Weights of a small GPT-style language model, trained from scratch on English Wikipedia: 5.94M parameters.
MLP neurons of a small language model. Each row is named by its layer, matrix (gate and up: input weights; down: output weights) and neuron, and shows model dimensions 64-127. Each number is 128 + 24 x the weight over its row's rms, rounded and kept within 0 to 255. A neuron's up and down rows have the sign that makes its largest values positive.
After each neuron's rows, "fires after" lists the tokens most often just before its 100 highest values on Wikipedia text that the model never trained on.

L9.gate130 [ 85 113 186 143 140 158 118 101 159  94 107 120 131 159 132 151 130 156 132 136  84 131 121 133  78 130 102 156 120 147 156 124 104 117 123 186 145 153  98  97 112  89 114 120 122 163 129 151  96 132 127 143 132 105 136  86 112 104 138  76 108 122 150 140]
L9.up130 [100 162 107 135 153 140 124  96 102  80 127 123 138 122  79 145 134 114 151 136 154 135 120  95 114 139  91 180 119 136 153 116 104 122 135 143 101 151 111 111 177 128 129 110 114 139 163 122  90 113 143  76  95  81 130 146 128 139 119 123 189 132 161  96]
L9.down130 [139 124 151 144  88 151 134 136 107 175 140 155 164  76 115  83 120 111 106 152 120 126 155 166 127 130 125 120 125  99  97  99 155 116 134  98 131  91 147 100 146 126 140 119  88 126 115 156 106 108 126 137 125  49 121 111 130 105 168 103  76 142 118 142]
fires after: "-", "|", "\n"

L7.gate45 [137 121 128 138  97 114 121 103 137 186 127 130 143 118  73 145 112 129 137 119 132 113 136 113 130 143 143 124 127 135 118 101 133 121 102 159 140  54 136  95 118 108 109 148 158 128 149 131 161 146 111 148 138 121 146 125 126 113 174 107  80 118 142 148]
L7.up45 [118 135 126 141 116 147  92 148 128 144  92 124 102 132 105 144 147 145 116 153  77 124 127 131 136 106 106  98 110  79 130 104 149 153 148 131 149 103 153 105 124  96 186 117 145 117 133 143 124 142 124 136 110 152 140 138 126 143 120 150 142 127 169 170]
L7.down45 [146 124 119 111 100 100 145 166 171 160 115 130 138 107 142  87 159 104 124 181 154  90  89 150 107 194 127 107 132  90  97 135 111 124 123  85 131 114 129 142 138 146 113 121  95  99 120 114 114 139 145 133  85 104 120 132 130 142 131 107  71 141 123 145]
fires after: "|", "-", " as"

L7.gate223 [148 111  91 127 101 117 123 150 133  96 154 107  86 144  87  90  92 166 169 146  82 123 119 156  52 135 110 130 146 121 137  83 149 149 181  95 136 112 179 142 162 104 135 127 115 131 125 130 131 141 116 148 157 145 146 143 134 143 103 158  94 106  90 138]
L7.up223 [116 142 104 129 131 140 159 135 100 100 168 113 108 146 118 150 148 137 141 142 139 120 130 163 109 116 152  72 111 125 137 155 141 151 156  87 124 148 131 138 144 106 102 103 136 118 170 130 119 120 107 123 141 145 178 155 122 171 108 135 138  90 139 149]
L7.down223 [149 117 116 111 154 114 134 137 101 162 127 133 146 118 170 127 184 148 162 135 157  94 102 135 154 123 100 127 133 109 108 148 144 113 129 163 102 116  96 128  81 139 177 132 153 115 113 149 123 148  85 149  90 122 139 100 109 115 160 153 165 178 126 108]
fires after: " is", " (", "-", " a", " was"

L9.gate195 [120 115 108 113 157 160 126 108 116 158 114 132 111 186 151 122 136 179 106 182 135 126  85 114 130 134 112 122 151  76 155 135  98 147 110 110 139 139 140 122  96 156 135 144 153  68  93 186 141 128 110 113 119 120 147 128 134 115 152 161 145 111 161 132]
L9.up195 [135 146 166 135 116 133 171 155 164 168 127 127 119 164 176 132 113 107 104  78 135 113 161 177 124  95 116  98 116 129 110 159 101 136  79 133 170 135 145 109 120 195  95 144 131 135 120 159 103 138 121 151 135 112 112 136  84 103 142 108  95 132 130 135]
L9.down195 [161 188 117 133 143 113 163 165 126 123 131 129 112  98 156 143 120 158 107 130 150 140 131  73 117 127 112 117 142 145 128 103 129 128 130 159 109 126 116 128 161  84 147 136 121 103  88 200 136 120 124 106 131  71 130 120 118 143 164 102  94 142 114 105]
fires after: " |", "-", ";", "."

L4.gate336 [128  90 143 104 131 119 158 149 125 131 167  92 127 145 116 112 131 138 149 152 116 104 116 123 117 139 100 156 168 169 134 114 143 115 110 157 132 150 123 132 121 140 156 145 133 140 133 109 154 154 121  94 149 130 138 157 104 123 120 150 110 123 126 133]
L4.up336 [188 161 145 131 157 114 123 120 151  88  85 133 140 147 112 189  92 147 108 172 114 116 150 114  97 118 116 121 140 122  96 175 146  93 128  95 100 111  92 148 155 115 128 115 121 132 139 124 117 108 138 114 121 146 140 147 145 169 191 125 150 136 156 119]
L4.down336 [152 126 104 139 167 115 150 117 126  74 122  94 142 121  87 134 116 127 126 162  89 122  92 128 120 115  81 148  93 130 153 147 157 111 162 133 127 115 112  94  99 109 125 138 139 127 158 127 128 125 166 125 157 147 127 139 107 172 165 135 119 150 116 117]
fires after: "="

L4.gate65 [125 118 123 152 135  94 131 117 158 165  94 157 102 114  92 164 110 127 149 123 107 111 160 143 119 154 115 129 126 190 152 140 162  93 137 156  47 147 123 128 129 137 173 166 164 147 157 123 185 105 120 136 113 156 153 149 104 119 164 115 122 128 133 162]
L4.up65 [170 132  97 176 136 120 129  99 187 150 149 123 167  90 116 148 136 147 133 148 119 139 126 120 102 147 100 116 159 116 129 109 137 123 104 148 116 139 200 143 132 104 125 106 122 124 133 149 139 132 184 130 123 148 111 135  99 159 164 110 120 126 151 124]
L4.down65 [ 91  82 100 113 130 146 141 139  60 132 124 108 131 136 103 143 150 136  91 140 110  99 157 135 126 146 163 143  86 147 133 125 142  94 162 102 104 122 133 115 137 130 141 138 102 165 142 128 157 109 160 114 148 143 115 116 108 121 165 125 111 148 117 159]
fires after: ".", "="

L7.gate278 [109 133 134 134 158 126 101 116 106 102 101 118 133  89 162 120 153 106  73 131 137 114 113 115  92 115 102 147 158 123 154 132 133 143  89 109  98 107 141 157  95 114 135 135 171 123 128 120 193 112 113 129 162 148 102 132  89 130 136 139  70 124 114 117]
L7.up278 [152 116  67 171 126 141 106 128 130 101 118 105 113 147 127 140 143 154 135 140 125 105 112 172 125 132  96 110 162 143 173 152 112 202 135 142 133 114 111 159 134 134 109 156  98 150 133 157 148 103 133 156 144 112 118 151 120 133 119 128 143 113 142 126]
L7.down278 [159 148 105 144 107 143 100 114  78 114 142 149 142 111 136 146 119 118 114 134 146 138 162 143 151 122 145 129 114 133 144 135 147 145 189  97 157 150 118 160 152 140 154 147 119 141 171 145 139 143 148 128 123 154 117 123 100 130 113 106 137  78 103 120]
fires after: "=", " =", " in"

L2.gate396 [170 114 139  94 137 134 129 133 147 131 137 133 130 156 122 124 182 120 124 153 111  85 100 105 113 100  97 138 152  99 137 136  91 135 185 132 157 113 106 123  73  97 111 133 138 162 124 128 112 133 149 153 117 156  95 129 162 107 142 142 113 143 170 135]
L2.up396 [131 153 124 164 104 148 100 110 137 126 132 117 143 144  91 111  88 137  82  77 119 113 132 133  95 125 125 119 147 146 114 137 158 124 179 140  87 135 148 146 150 125  99 102 102 141 107 130 146 123 130 121 129 131 138 185 171  99 132 109 124 124 142 136]
L2.down396 [ 99 113 114 136 109 107 137 135 114 156 135 155  86 127 143 171 153 162 168  93 133 149 156 136 164 124 123 160 125 148 113 147  86 145 116 143 133 140 142 164 171 178 135 120 143 115 143 135 121 170 137 107 125 122 142  92 113 142 133 139 135 144 123 129]
fires after: "=", " ="

L7.gate17 [103 104 154 129  96 159 145 140 160 123 135 111 132  75  96 110  91 111 106 136 166  85 149 146  84 128  98 113 129 114 162 107 158 120 148 154 106 157 128 109 143  95  99 157 132 143 167 109  66 120 147 157 122 133 119 140 162 138 122 143 139 115 108 115]
L7.up17 [144 146 101 156 143 131 130 120  86  89 130 107 146  77 120 136 148 133 126 123 157  89 140 144 140 137 130 167 147 134 127 137 123 157 147 142 121 112 117 120 113 139  89 134 112 149 121 133  59 142 141 157 168 151 146 129 161 149 171  77 156 121 115 149]
L7.down17 [ 91 145 138 159 114 108 122 126 105 102 101 133 101 162 170 130 143 154 141 100  90 160 126 135 127  92 127 118 117 109 121 126 139 103  99 110 119 118 113 141 128 126 135 133 137 165 102 106 173 102 149  84 116 191 110 154 117  88 110 129  85 159 133 110]
fires after: " a", ",", ".", " is", " that", ":"

L7.gate152 [ 98 110 140 109 123 120 113 178 109  91 123 144 136 122 128 144 130 159 138 167 159 164 103 167 119 155  83 161 146 159 121 143 124 139 158 174 134 120 143 118  81 135 168 173 126  94 119  99 116 137 109 150 159 178 156 129 157  96 110 107 136 113 150 108]
L7.up152 [132 143 135 130 152 106 103  86  90 141 125  76 117 142 134  89 112 153 152 161 113 137 166 128 145 113 110 134 127  67 119  96  84 122 130 160 151 110 121 144 111 135 104 122 159 117 154 143 119  96  93 129 142 157 105 187 134 146 107 132 133 128  97 177]
L7.down152 [145 129 143 165 123 105 151  81 163 158 110 123 190 133 105 149 162 122 112  84 129  83 152 164 131 115 151 123 139 160 136 133 160 106 140  95 137 128 132 122 156  75 105 138 173 146 106 111 148 132 140 109 124 106 143  84 123 157 141 107 125 130 150 136]
fires after: " =", "=", " Apps", "\n"

L4.gate76 [118 167 144 133 213 118 112 141 124 101 105 152 114 103 151  99 132 157 150 136  82 122 140 104 155  80 177 110 133  81 154 100 137  80 146 129 136 134 182 105 155  91 122 121 116 109 121 150 120  79 128  96 115 124 116 128 141 137 144  98 113 126 122 146]
L4.up76 [118 174  75 166 121 134 112  55 136 131 161 122 151 111 189 125 128 148 113 125 145 154  85 176 139 131 129 133 113  94 158 125 106 129 132 108 126 129 145 153 170 118 139 112 138 105 138 133 151 156 109 157 150 151 104  88 118  83 146  96 114 129  81 172]
L4.down76 [131 152  96 139 116 122 144  90 144 131 120 122 152  90 137  99 136 123  93  97 114 131 121 170 135 103 121  86 144 105 143 124 104 116 157 137  86 101 125 109 131 139 171 112 151 135 128 143 149 126 129 153 164 168 109  84 130  92 172  92 137 144  80 117]
fires after: "\n\n"

L9.gate113 [115 122 133 147 148 123 143 112  88 149 164 107  92 145 106  83  97 107 145 106 149 143 143 113  73 137 103 117 185 142 136  92 127 111 101 128 160 116 104 100 136 130  75 118 126 153  95 125  96 174 121 159 125 127 127 105 122 122 161 138 104 158 145 116]
L9.up113 [135 111 162 137 141 152 103 125 117 162 122 108 141 130 130 107  89  99 122 162 139 132 100 123 173 137 153 104  95 142 103 110 117 127 100 126 109 136 112 141 119 106 127 146 109 125 129 137 134  98  89 157 130 103 110 149 140 151 105 130 101 118 113 164]
L9.down113 [115 112  94 124 174 140 105 163 102 127  88 105 137 186 105 168 135 134 111  87 104 173 111 133 138 124 139 131 120  93 147 138  98 141 117  89  95 157 128  96 110 116 163 138 126 105 155 138 121 130 142 156 117  87 113 157  91 137 117 167 149 113 144 122]
fires after: ".", "-", "\n\n", "\n"

L9.gate258 [124 114 106 103 138 110  94 156  76 126 105 116 119 138  93 104 161 146 116 146  78 126 148 142 152 130 133 117 132 126 123 135 109 153 200 120 124 141  77 149 155 133 118 100  79 110 134 124 108  92 150  96 145 123 157 155 125 130 133 125 118 138 176 103]
L9.up258 [120 109 160 103 106  67 124 145 131 121 115 153  95  84 114 143 147 151 117 133 113 116 140 117 133 124 136 115 156 168 111 127 129 122 141 126 101 130  92 134 143 149 130  76  71 138 132 135  98 114 117 132 152 122 133 144 109  88 120 152  79 147 157 132]
L9.down258 [141 122  85 120  73 165 112 155 138 129 155 132 157 149  88 154  93  94 170  61 144 194 131 133 105 133 114 125  87 130 149 121 121 157 116 145 163  97 121 113 128 148 123 178 118 146 129  98 121 166 135 111 121 132 101 107  78 173 144  84 150 129 120  85]
fires after: " |", "=", "|", ",", "-"

L9.gate290 [141 158 140 114 136 118 121 149 131 142 177 178 126 184 121 121 161 121 129 152  72 135 137 112  97 146 121 133 116 160 120 113 119 172 192 149 131 106 113 107 117 164 113 117 114 111 145 184 139 171 101  90 152 128 151 100 134  93 143 177 121 131 107 156]
L9.up290 [110 127  96 101 128 147 123 126 108 109 139 131 167 119 132 106 155 144 145 179 145 105 145 155 150 133 145 114 134 132 122  81 144 123 161 107  99 131 161 147 107 113 144 100 126 146 113 157 144 133 150 126 123 109 136 101 151 117 134 135 152 147 164 104]
L9.down290 [140 159 127 138  90 107 126  76 131 100  90 138 141 149 144 145 148  98 106 120 114 156 131  81 175 145 126  97 193  97 115 104 114 136 121 161 111  81  76 169 138  74 147 145 138 107 126 102 187 130 136 143 135 124 122 127 144 120 151 110 137 150  99 154]
fires after: "-", " |", " Area", "="

L9.gate164 [116 108 151 152  99 128  75 115 133 150 140 131 131 123 123 112 125 159 132 106  98 136 156 101 119 130 101 136 120 150  90 121  81 131 101 135 162 143 110 167 126 103 112 161 119 161 152 169 126 146 128 111 183 108 141 110 145 125 174 113 119 101 121 177]
L9.up164 [ 98 129 166  66  82 118  98  82 122  89 183 115 154 132 145 121 151 156 121 114 146  73 188 131 113 138  96 127 122 111 150 114 111 145 157 121 164 160  85 117 159 138 117 126 147 158 143 136 143 128 154 109 165 135 121 161 126 100 106 154 174 141  81 187]
L9.down164 [160 136 129 120 133  68 128 139 165 128 123 118 119 133 127 137 109  94 141 135  84 110  77 155 125 145 158 120 155 154 126 143 148 105 147 150 111 112 143 142  89 135 114 129  95  79 145 129 110 123 156 112 125 111 137  93 100 150 155 130 147 122 143  70]
fires after: "-", "|"

L7.gate283 [132 121 161 160 115  97 132 146 142 103 133 163  83 150 182 130 113 106 100 132 140 115 130 145 102 118  80 118 105  91 121 130 145 151 120 108 114 105  87 138 128 123 164 164 149 167 160 146 155 136 113 141 169 119 139  93 151 127 113 103 147 121 137 130]
L7.up283 [137 127  96 165 109 110 134 138 144 135 152 136 137 136 134 116 140 100 125 143 173 156 131 144 151 131 109 152 117 117 110 144 128 157 147 128 127 108  89 107  95 137 125 140 146  86 163 104 148 171  88 135 142 146  85 106 109  86 102 126 129 170 188 115]
L7.down283 [124 114 121  81 109 119 125 110 119 128 158 171  98 102 117 152 127 153 105  74 106 110 146 107 156 117 169 141 145 144 129 123 119 109 112 124 129 129 112 116 128 164 119 114 111 131 105 166 125 157 107 108 115 126 148 151 107 142 114 156 104 143 142 137]
fires after: "S", ")", " (", "-", " Azerbaijan"

L6.gate214 [148 128 131 118 131 150 143 123 184 127  99 127 144 143 156  90 158 153 160 124 156 146 143 124  94  99  88 122  80  71 127 120 103  99 173 136 111  95 145 131 181 141 129  96 158 170 139 153  97 141 130  93  95 130 143 100 109 127  97 161 136 130 145 112]
L6.up214 [104 152 110 119 123 137 155 159 149 155  98 129 158 135 149 149 132 103 145 123 173 104 116 126 145 131 132 143 129 156 113  80 134 129 115 155 142 121 156 119 116 139 154 113 104 136 127 116 154 142 170 160 181  87 131 120 131  99 139 131 136 143 196 141]
L6.down214 [117 130 103 132 131 139 115 126  99 132 138 137 137 129 134 155 117 126 123 130 110 145  66 135  96 110 142 118 161 144 159 116 110  99 163 148 127 131 113  89 133 119 130 106 133 148 125 193 115 128 157 143 144 140 138 149 128 116 202  70 111 127 138 138]
fires after: ",", " (", "-"

L7.gate54 [114 125 133 134 146 120 103  81 197 122 106 128 122 133 127 133 108 108 157 151 166 119 147  99 102 127 121 109 123 127 101 122 142 151 101 111 130 155 142  87  94  90 169 101 136 142 114 165 105 105 132 134 140 143 125 155 157 139 117 165 138 102  90 136]
L7.up54 [119 117 130 175 101 160 142 118  87 147 129  78 185 136  94 149 123 111 128 123  97 130 116 117 138 153 145  73 118 149 172 137 126  93  95 128 160 114 142 119 157  99 103 130 107 143 121 109 156 145 166 133 116 145 114 140 170 137 145 119 105 133  97 196]
L7.down54 [135 133 166 132  92 141 141  91 128 130 124 190 169 104 139 123 129 116 130 132 162 135  92 117 106 113 148 136 139 145 144 118 137 128  77 104 123 166 161 103 162 148 124  89 138  97  93 138 114 144 176 108 101 114 114 126 137 140 124  93 160 126 161 134]
fires after: "-", "=", " Secretary", " Director", " director", " Minister"

L7.gate329 [103 139  87 110 152 106 101  98 162  97  91 146  89 141  86 139 110  99 115 164 127  74  99 121 130 113 126 139 170 136 132 139 109 155 114 169 118 112 103 142 128 138 143 102 126 113 167 142 116  95 154 129 110 125  91  67 110 106 122 102  99 108 189 167]
L7.up329 [127 147 114 154 164 143 113  93 113 153 153 151  98 138  80 144 138 174 145  83 114 146 156 121 161 142 151 156 133 140 162 111 135 101 158  99 111 133 164 123  85 122  97 116 137 115 131 150 121 114 140 166 138 111 143 177 144  85 104  90 141 145 131 178]
L7.down329 [125  89 173 113 127 136 130 167 120 129 135 152 184 102 181 100  87 112 150 105 102 168 122 173  99 126 145 112 125 146 108  78 116 151  70 118 119 146 162 138 125 152 126 110 139 159  94 128 170 175 171 129 163 129 114 150 118 150 122 150 117 129 148  91]
fires after: "|", "-", " |"

L6.gate378 [115 115 134 121 125 134  96 133 183 138 148  89 102 179 139 128 105  98 108 108 139 107 122 124 119 122 118  95 151  99 103 133 124 147  98 135 125 115 116 136  62 130  81 117 101 172 186 142 158 182 147 147 166 108  85 108 132 140 119 121 145 138 166 156]
L6.up378 [119 125 143 114 161 137 145 140 150  99 151 135 112 151 168 129 128 162 106 142 154 166 126 110  92 125 144 138 154 110 132  87 101 154 148 129 130 144 158 131 118 146 154 184  96 131 146 129 147 155 112 177 139 115 122 110 156  98 142 118  85 148 135 160]
L6.down378 [106  99 165 107 125 127 133 134 134 116 172 109 152 120  93 109 119 127  87 242 176 127 143  95 125 161 141 137 145 122 107 162 160 137 136 138 126 134 154 115 113 135  90 108 126 151 140 142 122 137 153  86 156  95 129 127 198 138 121 149 151 112 141 123]
fires after: "-", "|"

L9.gate58 [167 150 122 127 146 159 125 105 180 161 124  94 139 106 117 124 121 126 135 118 112 123  96 109 112  80 135 104  60 138  97 139 132 134 106 146  89 111 126 118 153 131 131 160 174 118 149 130  99  92 126 113 113 180 146 145 155 131 100 138 102 162 157 160]
L9.up58 [128 152 134 117 137 138 107  93 156 153  97 113 131 134 122 104 108 141 132 150 129 122 147 141 100 113 100 175 129 154 134 106 138 142  96 104 128  94 124 134 148 137 103 160 195 127 129 144  96 146 162 124 131 153  89 148 138 136 129 132 150  84 155 126]
L9.down58 [123 111 104  75 153 140 128  97 103 118 111 128 154 115  97  80 107  79 137  72 103 140 146 121 129 147 119  84 121 150 147 123 148 107 122 149 111  91  97 144 142 129 131 115 142 163 117 189 109 137 119 136 122 156 125  56 140 136 147 165 113 160  94 141]
fires after: " (", "2"

L9.gate428 [128 105 112 117 150 143 107 102 163 135 113 136 116 152 134 128 159 125 133  89 135 122 152 139 105 152 100 114 168 117 135 129 134  88  70  85 152 124 150 121 136 142 138 112 110 121  82 127 179 146 109 104 110 139 159 150 122 127 161 116 129 122 115 117]
L9.up428 [120 105 113 153 133 100 107 143  95 137  99 144 127 106 149 127 120 109 142 123 113 171 111 190 143 107 130 169 151 120 138 130 133 115 144 162 141 151 122 104 115 141 127 118 164 114 138 153 142 117  96 130 141 152 154 109 126 110  94 126 154 141 144 120]
L9.down428 [171 127 108 118  96 107 133 122 188 149 113 129 103 146 123 107 150 117 103 114  99 124 140 151 125 147 140 154 134 128 144 116 127 152 118  77 128 136 107 156 112 131 156 119 118 130 163 118 136 129 147 166 127 184 134 151 140 118 160 124 124 111 142 120]
fires after: "'", " in", " of"

L7.gate20 [125 124 117 106 135 118 158 141 139 170 100 158 106 121 116 123 112 122 144 113 126  85 141  90  97  92 139 112 143 118 169 153 138  98 180 128 124 124 104 105 124 124  97 129 112 126 137  91  92 134 165 152 107 148 108 119 133 125 128 139 120 149 139  93]
L7.up20 [113 146 142 146 130 137 124 150  90 103 108 108 148 129 120 109  92 112 109 165 161 168 111 138 124 137 151 135  97 148 119 114 133 116  81 124 120 179 107 168 135  92 107 155 117 156 183  87 126 134 122 146 147 162 121 152 154 131 145 165  98 116 114 123]
L7.down20 [139 142 176 123 136 133 142 138 160  94 116 104 128 179 132 144 181 158 119 116 117 120 134  83 163  98 140 132 154 118 129  93 127 123 131 147 115 129 141 110 105 151 136 143 155 118 107 116 109  86 128 113 105 196  80 137 119  76 158 107 146 133 131 142]
fires after: ",", ".", "\n\n", " but", "\n", " that"

L6.gate436 [151 129 119 163 135 129 125  98 104 134 126 124 120 108  79 154 124 127 108 129 160 128 143 126 143 130 137 157 163 103 132 161 114 188 157 160 112 119 135 106 160 139 132 113 102 108 145 125 135 131 174 128  98 109 134  96 117 134 150 171 124 137 133 153]
L6.up436 [ 75 145 130 141 118 140  79 136 107 165 134 140  82 140 154 160  85 119 116 141 161 131 158 119 115 144 128 119 149 109 110 148 140 180 113  97  91 126 106  82 119 151 138 146 120  85 116 146 117 155 145 149 127 147 132 141 108 169 131 109 138 122 138 121]
L6.down436 [ 82 100 147 152 166 120 154 157 122 110  86 140 177 173  87  82 114 138 156 131 127 146 101 145 125 165 111 132 134 109 130 125 119 111 135 144 163 145 107 137 118 109 156 132 124 149 139 136 141 162 152 144 109 181 114 122 122 138 110  96 154 100 155 117]
fires after: "–", "-", "|", " ("

L4.gate418 [ 95 152 121  92 161 126  94 146 150  96 105 125 119 129 106 121 126 137 163 121 116 118 127 125 161 145 108 137 137 101 166 150 157  89 138 153 122 146  88 113 147 154 126 109 118  98 143 128 182 108 148 144 123 109 130 112 122 119 130 139 172 109 117  99]
L4.up418 [116 126 146 155 147 151 121 145 148  96  94 106 134 122 106 108 125 144 119 120 158 147 151 111 127 109  96 144  86 100 187 143 154 100 114 154 132 131 179 128 125 122 128 103 107 144 107 114 128  98 126 100 160 102 134 133 129 126 116 131 116 130 112 111]
L4.down418 [146 103 124 131 168  95 154 128 161 130 103 103 129 143 123  77 133 135 167 156 149 162 145 111 166 116 127 166 107 140 142 126 141 144 123 141 183 129 129 143 139 113 108  99 161 137 147 126 169 145 115 137 114 149 184 157 120  85 129  71 143 153 170 132]
fires after: "\n\n", "\n", "-", " team"

L6.gate81 [105 109 131  92 131 111 114 137 170 128 129 164 120 153 152 129 108 121 176 139 117 108 150 149 106 127 128  96  95  84 160 137 117  72 116 146 108 128 128 137 137 132  88 157 129 114 158 152 135  91 109  87 149 114  86 129 174 137 181 146 103 110 155 136]
L6.up81 [135 127 127  99 140 120 166 148 128  85 155 128 115 130  91 168 156 127 140 110  98 124 111 189 153 115 151 132  79 114 108  83 177 130 149 118 158 119  79 119 150 150 123 149  94 116 103 129 120 112 138 102 146 144 122 177 130 123 161 111 191 103  95 139]
L6.down81 [132 126 129 141 116  67 127 115 164 121 121 151  78 106  89 130 133 106 117 148  96 112 107 113 100 115 167 117 132 116 122  74 125 106 119 158 138 112  69 118 127  91 119 150  95 132 128 112 114 120 139 109 116 145  84 168 154 105 149  99  90 157 153 116]
fires after: ",", "s"

L2.gate366 [134 161 136  96 145 173 105  88  77 118 134  94 154 152 120 121 155 123 157 143 107 128 112 140 138  97 126 126 122 105 177 106 134 128 122 154 138 143  75 112  77 137 116 148 153 127 154 136 141 111 160 154  77 154 117 121 130 122 152 123 160  95 116 157]
L2.up366 [141 120  98 124 119  90 116 127 146 133 125 153  91 113 107  92 171 172 139 116 135 113 161 120 157 178 173 140  89 118 125 113 111 123 163 143 106 112 176 120 128 184 138 133 110  82 143 100 177 120 107 131 160 122 147  89 127 132 135 124 159 124 120 132]
L2.down366 [125  99 124 128 125 125 129 138 163 159 145 183 122  94 144  88 110 140 111 134 155 106 119 102 150 175 156 126 135 110  82 128  99 144 104 109 126 120 187 136 157 153 130 140 121  98 127 124 128 179 126 116 191 108 147 100 124 138  83 137 135 130 163 118]
fires after: "-", " the"

L9.gate168 [148 152 106 143  92 123 117 122 162 121 159 145 112 119 142 118 141 137 119 160 120 107 137 134 106 118 138  79 153 122 133 132 124 152 163 128 116 151 135 118 177 138 150 142  80 129 120 154 151 146 107 170 135 114 112 175 146 108 147 135 134 138 170 131]
L9.up168 [137 115 113 153 134 100 128 105 120 106 103 113 167 125 144 148 155 134 104  88 126 134 138 142 116 130 148  99 109 114 123 131  88 150 135 146 149 103  86 107 141 127 124 128 107 148 137 139 142 166 140 121 160 156 130 151 173 120  91 157 114 122 159 111]
L9.down168 [128 127 110  93 109 117 129 121 101 136 116 167 120 136 126 144 146 152 107 186 150 122 133 124 110 169 107 170 120 148  92 113 130 158  98 140 150 138  94 115 137 103 131 111 116 100 125 135 111 134 119 164 131 167 104 150 116 143 126 161 107 114 161 120]
fires after: " (", "–", " micro", " cl", " in", "-"

L4.gate393 [101 172 115 116 138 109  91 128 136 108 105 149 144 144 127 150 110 147 134 142 129 120 108 110 172 102 119 123 159  95 145 161 132 111 124 157 169 116 187 116 134 151 122 148 131 114 164 148 140 137 117 157 172 128 127  98 171  91 122 100 158 113 120  94]
L4.up393 [138 144 104 129 111 143 122 104 145 129 125 113 143 135 115  98 123 142 177 162 138 195  82 120 161 103  98 167 132 102 135 141  92 174 131 132 140 108 146 143 178 134  98 164 116  93  85 126 119 157 117 106 148 127 114 113  98 137  91 100 146  94 148 140]
L4.down393 [174 137 106 135 137 150 146 127 117 127  69 121 166 119 106 142  64 166 121 101 112 167 158 126 117 103 143 159  90 104 136 133 120 108 159 157 113 131 131 133 139 105 139 134 101 108 133 134 130 145 105 152 156 117 139  99 134 114 134 132  92 132 115  96]
fires after: "\n\n", "=", "\n"

L9.gate212 [106 112 168 135 127  98 108 131 151 123 162 116 158 144  99 128 118  98  94 122 157 136 154 130 132 140 141 136 163 164 104 153 102 133 129 131 116 121  80 127 101 120 107 131 143 123 116 108 147 142 143 105 106 126 162 137 105  98 127 127 150 193 141  89]
L9.up212 [142 140 117 146 125 179  80 143 140 121 128 114 132 111 100 153  91 119 125 199 121  99 172 133 143 133 114 116 142  68 167 129 127 139 105 120 117 159 179 138 114 125 111 143 159 132 102 185 114 126 120 116 134 152 133  87 115  98 122 131 158 138 124 122]
L9.down212 [127 151 129  63  57 113 154 128 140 146  81 140 115 158  66 119  76 107 118 188 164 131 124 109 115 162 128 142 104 138 125 115 124 108 112 133 131 142 116 110 128 121 109 107 143 133 132 160 143 125 123 144 141 199 158 107 111 173 130 136 147 119 128 140]
fires after: "|", "–", " October", " November", " |"

L6.gate200 [ 58  92 105 147 119 125 122 120 162 153 129  88 121 117 144 155  98 121 108 124 139 102 139 122 156 128 110 142 142  98  94  94 186 132 111 117 109  85 152 128 133 125 127 127  94 139 179 139 172 148 125 130 139 121 153 100 153 136 159 150 164  88 150 139]
L6.up200 [142 119 139 129 133 154 148 120  97 142 167 127 156 148 125 120 131 118 138 179 129 142 125 143 119 158 150 110 112 135 153 103 123 122 105 118 122 122  80  76 139 140 162 119 126 111  93 143 103 146 137 135 101 144  72  94 153 134 148 118 127 129 131 175]
L6.down200 [ 55 116 116 154 139 146 125 113  97 153 132 146 137 136 111 135 135 103 132 154 129 156 115 105 159 146 109 103 135 116 132 119 140 117 153 132  95 153 127  90 147 139  87 115 128 114 117 141 124 140 113 114 143 110  93  95 100 139 119 147 146 152 119 158]
fires after: "-"

L7.gate424 [110 150 153 142 136 138 150 129 105 142 135 133 102 173  77  89 120 120  90 123  62 117 107 136 129  90 164 142 122 125 132 122 148 126 112 159 131 124 121 116 140 117 139 120 157 126 113 162  99 158 102 113 168 133 129 144 149 106 127 104 137 157 111 109]
L7.up424 [116 137 116 131 107  99  88 160 115 100 156 111 129 113 105 123 112 115 108 144 117 122 112 106 102 151 140 164 137 164 157 120 141 114 102  74 124 126 135 130 117  85 113 184 120 114 138 132 101 138 127 119 141 108 142 150 120  93 166  54 169 103  76 174]
L7.down424 [134 110 131 141 115 122 103 117 127 118 107 130 142  92 104 175 142 201 135  81 109 151 123 130 151 117 103 152  96  79 169 105 112 106 130 156  73 127 111 177 112 157 161 158  77 119 123 151 110 173 124  99 103 117 143  98 151 144 125 100 110 143 157 118]
fires after: "\n\n", "."